MLP neurons of a small language model. Each row is named by its layer, matrix (gate and up: input weights) and neuron, and shows model dimensions 256-319. Each number is 200 + 30 x the weight over its row's rms, rounded and kept within 0 to 999. A neuron's up and down rows have the sign that makes its largest values positive.
A block is one neuron, or neurons of one layer that tend to fire together. Before each block is what it responds to, as a language model described it from the Wikipedia text at the highest values.

Description: Subject after subordinator. Subject pronouns (he, she, I, we, you, they, it) right after when, if, what or before that open a clause, plus infinitival to.
L5.gate174,243,249,244,235,210,203,155,243,222,189,243,181,237,225,225,207,172,224,145,185,180,170,171,160,212,223,176,216,206,174,203,202,234,206,211,224,177,209,181,213,223,206,160,146,236,183,181,201,224,168,148,208,236,230,207,221,214,226,184,224,214,223,191,211
L5.up174,142,228,225,217,185,184,254,199,251,219,175,172,230,198,231,252,232,204,191,194,176,195,194,222,211,192,231,159,218,155,208,157,193,176,181,182,197,212,172,195,211,196,224,191,177,158,210,178,190,214,191,224,136,199,137,251,206,165,175,163,221,200,167,217
L5.gate357,190,202,215,212,234,219,222,205,170,243,260,208,182,230,159,182,205,205,191,165,211,256,225,199,202,232,125,224,196,207,262,204,192,169,170,146,174,216,213,217,144,168,220,167,197,227,157,209,287,162,206,216,204,205,252,233,125,263,181,215,220,229,204,226
L5.up357,212,182,221,81,197,216,190,191,206,201,159,208,179,208,223,229,198,133,148,243,265,215,147,255,220,207,185,180,150,164,215,177,207,210,189,217,162,223,145,194,217,166,206,212,184,200,194,179,214,189,223,256,172,224,152,178,205,218,174,207,186,220,178,185
L5.gate444,267,186,221,199,250,179,203,243,213,226,235,186,228,200,173,175,227,173,202,181,211,194,221,197,152,186,213,177,256,175,145,186,190,171,221,207,213,241,175,182,196,220,186,196,267,197,199,214,209,206,235,193,218,170,160,199,151,191,171,180,181,197,233,158
L5.up444,223,162,203,212,226,204,203,177,178,235,205,231,197,216,148,243,175,255,192,232,186,166,169,216,203,146,217,192,170,179,224,256,180,233,221,138,210,207,176,197,222,230,201,195,229,188,226,184,219,184,190,260,234,169,211,223,249,183,206,183,175,178,219,167
L5.gate660,239,218,210,178,174,208,157,183,229,176,166,177,175,161,172,204,196,246,181,207,249,189,218,221,204,218,192,228,241,182,298,189,232,163,200,184,184,219,198,229,209,150,197,216,188,207,195,201,203,195,203,224,196,224,223,197,187,223,229,174,219,163,163,218
L5.up660,226,177,178,208,229,214,258,196,174,249,176,211,179,186,183,252,251,198,189,222,183,204,181,214,189,178,212,216,208,204,221,156,187,193,211,217,167,194,199,180,204,229,220,233,151,260,263,192,186,220,264,152,231,172,210,208,218,209,243,225,165,175,179,245
L5.gate681,250,277,176,236,253,254,190,169,171,126,201,159,246,187,155,229,220,210,208,204,180,117,207,169,166,246,231,243,209,161,218,174,213,186,196,193,194,159,216,172,204,184,203,228,242,211,152,212,184,188,272,155,177,231,212,204,220,235,206,188,180,222,273,187
L5.up681,259,165,164,208,196,156,179,212,234,182,191,190,234,200,192,223,158,131,204,209,175,141,194,197,176,176,222,180,202,188,235,172,187,222,178,166,191,233,201,212,184,177,223,204,191,203,197,203,201,169,151,165,163,186,182,192,214,211,153,219,193,156,208,201
L5.gate850,173,187,231,241,154,177,220,177,174,172,233,187,182,189,179,195,208,188,161,187,208,182,184,234,177,184,193,196,241,165,230,200,172,183,169,224,254,181,194,186,180,205,175,185,250,202,173,133,182,197,214,154,189,213,163,191,156,202,197,241,189,210,199,185
L5.up850,267,162,196,197,145,164,203,214,160,186,157,176,152,205,193,193,236,217,149,169,249,213,200,222,224,183,199,207,225,152,216,181,181,216,180,187,206,235,181,201,201,155,192,188,186,273,210,168,206,207,180,281,235,190,173,186,200,226,156,185,239,197,139,169
L5.gate1332,232,274,223,234,283,190,201,183,198,181,238,196,173,205,205,195,253,228,188,262,204,226,171,176,164,232,218,220,211,253,224,162,209,184,181,164,236,218,191,124,174,153,250,247,175,188,221,229,179,182,240,275,203,195,159,235,169,168,179,266,174,190,216,222
L5.up1332,165,217,208,219,222,183,241,209,268,208,194,261,198,216,186,191,208,134,158,213,203,236,216,172,191,211,219,226,166,226,219,157,190,166,194,209,177,201,174,194,228,205,211,219,219,229,219,206,138,230,163,182,199,141,238,267,191,192,219,194,195,199,188,209
L5.gate1395,175,164,265,220,127,193,179,202,187,219,226,194,177,182,159,203,245,251,219,187,148,167,191,212,191,171,235,247,214,195,181,182,182,150,229,223,202,190,201,206,189,223,239,210,192,215,243,202,176,192,182,164,201,186,203,247,168,131,218,199,213,202,236,184
L5.up1395,226,184,171,197,201,207,156,225,216,192,130,265,137,168,225,225,199,254,185,170,188,221,180,169,203,233,237,191,221,235,224,195,207,174,199,211,193,193,234,210,241,166,153,215,219,281,194,172,218,193,198,207,214,234,172,212,201,234,219,194,185,183,216,214
L5.gate1399,184,195,202,167,213,184,169,179,221,191,173,226,194,231,133,209,216,196,218,229,190,187,184,197,208,168,221,247,190,223,221,158,208,229,180,211,216,158,228,193,226,174,227,234,181,239,202,140,202,209,195,206,199,148,261,196,196,200,215,213,139,208,204,157
L5.up1399,178,191,191,201,214,217,155,208,207,214,198,202,233,192,227,198,180,264,192,156,245,179,210,214,192,205,176,120,169,219,229,162,218,227,154,195,127,203,196,217,212,193,182,164,192,198,195,207,218,195,215,226,190,144,215,159,201,142,187,181,226,138,148,215
L5.gate1459,230,201,142,223,207,208,224,211,209,225,184,180,215,230,193,113,183,239,200,222,222,137,238,205,180,188,176,218,239,217,247,210,227,234,176,179,162,214,211,192,187,149,206,157,208,226,207,118,184,193,204,211,201,173,191,179,183,219,192,159,185,237,225,188
L5.up1459,187,211,218,197,270,186,232,164,233,219,203,191,197,261,167,170,212,243,182,164,216,193,204,200,202,195,169,212,181,128,226,222,173,170,187,220,182,207,156,254,201,217,176,179,215,206,218,212,220,191,224,154,188,198,243,226,194,248,250,267,185,209,238,199
L5.gate1611,176,226,215,193,227,179,235,169,209,215,122,189,160,281,145,202,216,223,205,209,203,190,182,122,212,231,236,187,164,203,231,203,206,176,148,198,181,203,214,176,236,234,186,232,269,171,191,225,193,127,218,209,207,204,199,201,192,195,162,168,215,163,274,202
L5.up1611,232,174,198,200,226,183,180,235,249,183,248,255,217,190,169,217,219,181,238,161,205,213,222,181,199,235,156,178,200,175,251,185,228,197,299,279,213,179,193,198,176,268,240,169,207,232,184,208,197,188,192,247,208,217,194,179,163,249,263,217,220,170,215,202
L5.gate1837,222,193,194,190,199,175,156,187,248,207,209,164,166,173,134,167,257,255,241,275,179,144,126,170,163,199,236,188,157,178,272,182,176,230,289,203,188,190,156,175,240,182,160,190,195,151,200,190,167,211,241,209,220,265,193,209,188,224,280,236,221,194,216,211
L5.up1837,214,244,171,211,158,271,245,238,184,228,191,178,198,196,146,211,181,188,179,190,183,225,200,202,239,206,197,155,224,180,252,177,178,195,187,192,261,181,252,239,145,193,250,196,239,196,206,185,195,205,205,199,162,213,236,265,217,232,191,222,195,159,219,196
L5.gate1893,235,196,195,191,220,154,195,218,203,221,228,162,206,237,213,170,184,236,162,170,216,205,239,141,202,204,221,230,240,193,168,219,220,186,232,204,203,183,184,179,243,237,127,210,226,227,181,208,156,140,168,189,193,250,240,187,105,179,171,173,178,238,200,180
L5.up1893,176,167,207,234,265,217,217,194,203,245,214,182,218,243,193,208,224,206,205,250,217,183,206,178,176,179,195,239,194,182,212,227,220,167,193,169,235,173,148,186,208,182,172,230,197,221,166,132,226,189,222,172,236,128,210,234,184,246,207,177,224,234,227,190
L5.gate2082,198,173,181,258,207,198,207,281,226,137,191,187,150,158,135,166,195,221,190,213,196,213,186,178,196,183,201,215,180,196,201,169,215,249,206,211,238,234,200,235,198,188,161,123,212,191,191,141,207,231,217,238,212,212,192,189,132,226,165,189,195,217,198,202
L5.up2082,189,191,222,232,191,155,265,239,198,190,312,223,173,203,147,176,192,258,138,207,196,191,172,154,215,167,197,232,237,171,198,162,194,214,247,235,227,162,176,218,241,200,158,216,184,141,176,176,162,156,175,227,221,198,153,184,136,207,182,241,232,230,192,210
L5.gate2205,210,174,230,258,191,226,192,153,182,201,182,220,225,189,174,229,237,230,193,198,224,189,256,223,249,230,157,169,199,164,176,174,185,206,225,241,216,222,231,204,208,185,212,186,191,223,219,149,172,182,196,199,177,156,216,169,189,161,174,240,200,262,190,243
L5.up2205,170,154,194,221,226,196,211,248,256,199,209,217,210,242,160,154,172,209,195,242,158,257,207,236,204,127,249,229,175,205,213,195,150,176,195,274,212,201,192,209,238,291,219,184,162,259,219,169,204,237,224,167,223,221,186,249,233,224,141,175,175,227,253,229
L5.gate2277,194,189,152,156,256,215,216,230,180,253,187,194,198,214,187,217,170,178,187,159,223,223,173,132,172,177,242,219,187,170,185,164,216,136,201,179,201,196,196,160,197,254,203,141,201,200,180,205,225,172,225,216,164,264,213,186,153,154,178,239,141,200,177,198
L5.up2277,196,220,187,203,191,225,216,172,183,205,203,192,207,207,133,183,188,158,173,241,125,176,234,151,185,208,163,219,219,190,236,118,223,198,174,201,186,174,231,226,197,212,218,206,169,190,267,214,246,165,147,209,177,161,175,257,167,200,172,219,222,187,184,229

Description: Pre-verb subjects and auxiliaries. Tokens directly before a clause's verb: subject pronouns (It, I, She), infinitive "to" after "first", modals, "not", and occasional mid-word pieces like "def".
L2.gate14,222,231,204,195,164,185,189,225,130,203,270,144,195,187,211,223,157,194,236,250,192,204,199,247,221,225,277,194,159,154,224,199,225,185,230,262,160,181,151,237,141,204,218,212,168,238,186,152,219,150,199,214,224,200,198,186,213,220,289,210,199,213,207,289
L2.up14,174,202,223,189,185,189,166,172,231,199,242,213,190,201,255,184,231,193,179,209,178,172,153,198,197,189,163,230,226,154,158,193,179,163,179,225,242,206,138,217,206,190,208,257,224,179,186,153,168,190,208,229,230,170,197,191,208,241,205,159,166,204,153,199
L2.gate489,189,148,176,186,152,145,221,171,168,236,215,208,143,170,160,270,218,222,211,234,194,214,177,187,182,249,211,194,144,234,213,204,250,178,245,167,199,206,179,166,195,226,197,244,230,226,202,195,237,183,197,223,189,212,197,214,149,164,199,148,208,196,177,199
L2.up489,237,242,182,249,140,205,149,201,184,211,206,215,213,183,226,169,177,217,170,191,176,190,191,217,203,202,165,209,179,190,220,195,198,221,226,177,192,233,152,192,185,239,172,182,180,167,168,218,194,170,236,222,217,185,181,201,220,290,188,142,178,169,214,146
L2.gate1318,193,175,195,187,151,142,153,193,176,239,230,209,143,179,225,167,176,203,228,246,219,217,194,258,245,174,203,222,223,234,198,203,234,168,181,298,262,213,154,221,225,239,223,201,273,202,192,158,164,159,191,243,198,216,203,192,198,188,245,250,201,193,181,210
L2.up1318,174,160,149,185,171,175,167,192,188,223,205,187,205,173,120,182,210,225,210,177,267,200,161,222,241,192,190,229,176,219,206,266,231,166,160,250,179,161,142,216,162,235,159,224,188,206,163,206,195,195,215,243,217,185,194,204,206,218,248,226,180,195,161,174
L2.gate1996,219,236,201,168,199,215,197,222,156,173,200,249,262,188,198,252,156,205,219,225,206,239,167,218,182,195,172,213,214,223,180,175,214,185,215,187,200,218,181,228,180,172,157,175,221,212,199,198,213,224,180,172,137,211,204,235,216,219,234,224,234,219,177,234
L2.up1996,171,198,234,189,257,215,184,236,233,276,208,216,235,158,236,232,203,149,241,171,195,185,148,176,243,200,220,161,143,129,247,190,195,209,231,191,199,199,205,246,214,258,205,160,197,223,166,241,157,212,196,191,161,235,239,228,173,207,201,206,212,237,187,144

Description: Table pipes, name fragments. Pipe separators in sports standings tables, mostly after the goals-against number before goal difference (7 | 3 | +4); also inner pieces of proper names (Zvij-ez-da, Houghton M-ifflin).
L4.gate1029,168,186,150,239,250,194,185,192,209,173,284,154,164,211,189,120,199,197,181,188,163,187,205,231,215,204,202,237,200,245,195,213,177,163,196,243,268,212,199,183,169,222,193,194,165,227,151,167,221,206,215,178,160,222,200,176,215,177,193,180,226,207,193,190
L4.up1029,234,172,164,227,206,227,250,153,204,219,204,205,221,149,159,256,209,144,215,281,245,212,162,258,207,203,195,206,225,183,143,205,193,205,200,161,260,214,230,184,145,202,263,202,182,177,203,203,224,211,206,211,182,137,172,232,211,170,201,253,214,206,191,225

Description: Verb after clause subject. Verbs and auxiliaries right after a subject in embedded clauses, especially after "what" (what they call, what it had meant, what Shindana is); weaker on pipes in sports tables and mid-name word pieces.
L4.gate289,226,223,219,225,241,229,185,212,258,169,207,224,173,186,205,194,224,212,199,210,220,199,198,152,177,218,169,163,235,161,220,231,203,175,269,196,172,185,182,142,157,204,230,178,239,204,192,193,220,194,162,204,224,175,186,221,158,191,189,224,227,232,208,255
L4.up289,191,199,220,185,196,207,182,218,278,211,177,163,135,155,242,237,184,167,168,200,175,214,173,155,231,204,206,150,252,215,172,182,196,170,184,167,262,198,175,180,206,238,195,163,232,176,206,199,249,191,205,131,222,169,150,248,240,181,133,209,284,196,190,194

Description: Years in tables. Four-digit years, often opening a table row after "|" (1979, 2009, 1988–89), plus occasional mid-word pieces in names (Acuña, Bevilacqua).
L2.gate1000,191,224,165,195,207,217,162,265,207,219,201,173,218,256,167,253,206,186,213,196,217,134,215,218,175,250,209,208,240,242,232,179,197,193,196,175,219,214,180,241,274,206,229,197,147,210,208,182,194,155,180,210,183,261,172,184,150,182,186,210,135,148,253,184
L2.up1000,233,251,192,175,211,222,154,258,211,198,248,210,252,212,203,235,213,199,206,216,162,251,202,159,179,240,198,252,178,174,216,189,222,212,187,236,186,209,261,239,208,207,235,251,235,152,191,203,162,222,168,238,210,205,249,267,182,235,199,222,164,199,160,136
L2.gate1544,232,228,213,253,193,177,207,251,219,157,188,240,187,211,224,155,218,179,207,220,196,196,235,178,167,225,171,219,242,204,206,193,178,195,224,232,192,274,220,178,161,190,188,228,173,234,213,284,202,218,159,208,161,216,200,242,189,224,214,196,130,234,209,188
L2.up1544,195,226,141,203,172,215,221,226,212,251,164,234,235,157,237,183,211,232,251,224,242,216,172,227,193,227,209,208,281,229,205,228,198,209,203,243,203,195,244,206,186,178,132,240,202,208,209,196,180,250,179,189,155,201,229,208,179,220,176,183,247,193,180,202
L2.gate1586,232,217,219,158,186,205,204,168,258,184,179,188,188,172,131,120,203,179,180,270,215,230,197,192,220,186,172,185,215,201,263,229,238,175,176,263,203,190,210,144,196,196,159,183,247,286,191,219,273,239,189,198,235,179,192,204,130,210,225,223,210,205,212,230
L2.up1586,210,181,222,169,199,224,162,196,152,179,214,256,192,187,218,224,251,201,206,218,202,228,158,217,178,166,217,217,220,192,238,213,171,214,129,220,231,199,194,163,194,204,154,227,179,172,184,215,176,157,162,209,177,170,220,182,159,183,239,220,198,238,252,154
L2.gate1755,256,210,217,191,205,159,163,180,178,239,202,236,235,213,194,190,188,229,169,192,195,210,252,148,201,221,232,219,166,199,195,168,201,210,203,223,220,246,219,191,174,144,233,237,159,224,186,225,238,180,198,185,156,205,203,232,185,231,169,168,174,218,215,199
L2.up1755,203,163,193,211,167,213,192,172,245,199,191,200,293,179,190,215,199,184,173,197,234,223,222,168,181,187,218,198,173,241,195,218,218,185,200,173,214,235,161,135,181,196,193,224,184,198,196,216,222,166,220,218,188,226,242,191,211,195,230,188,201,172,225,200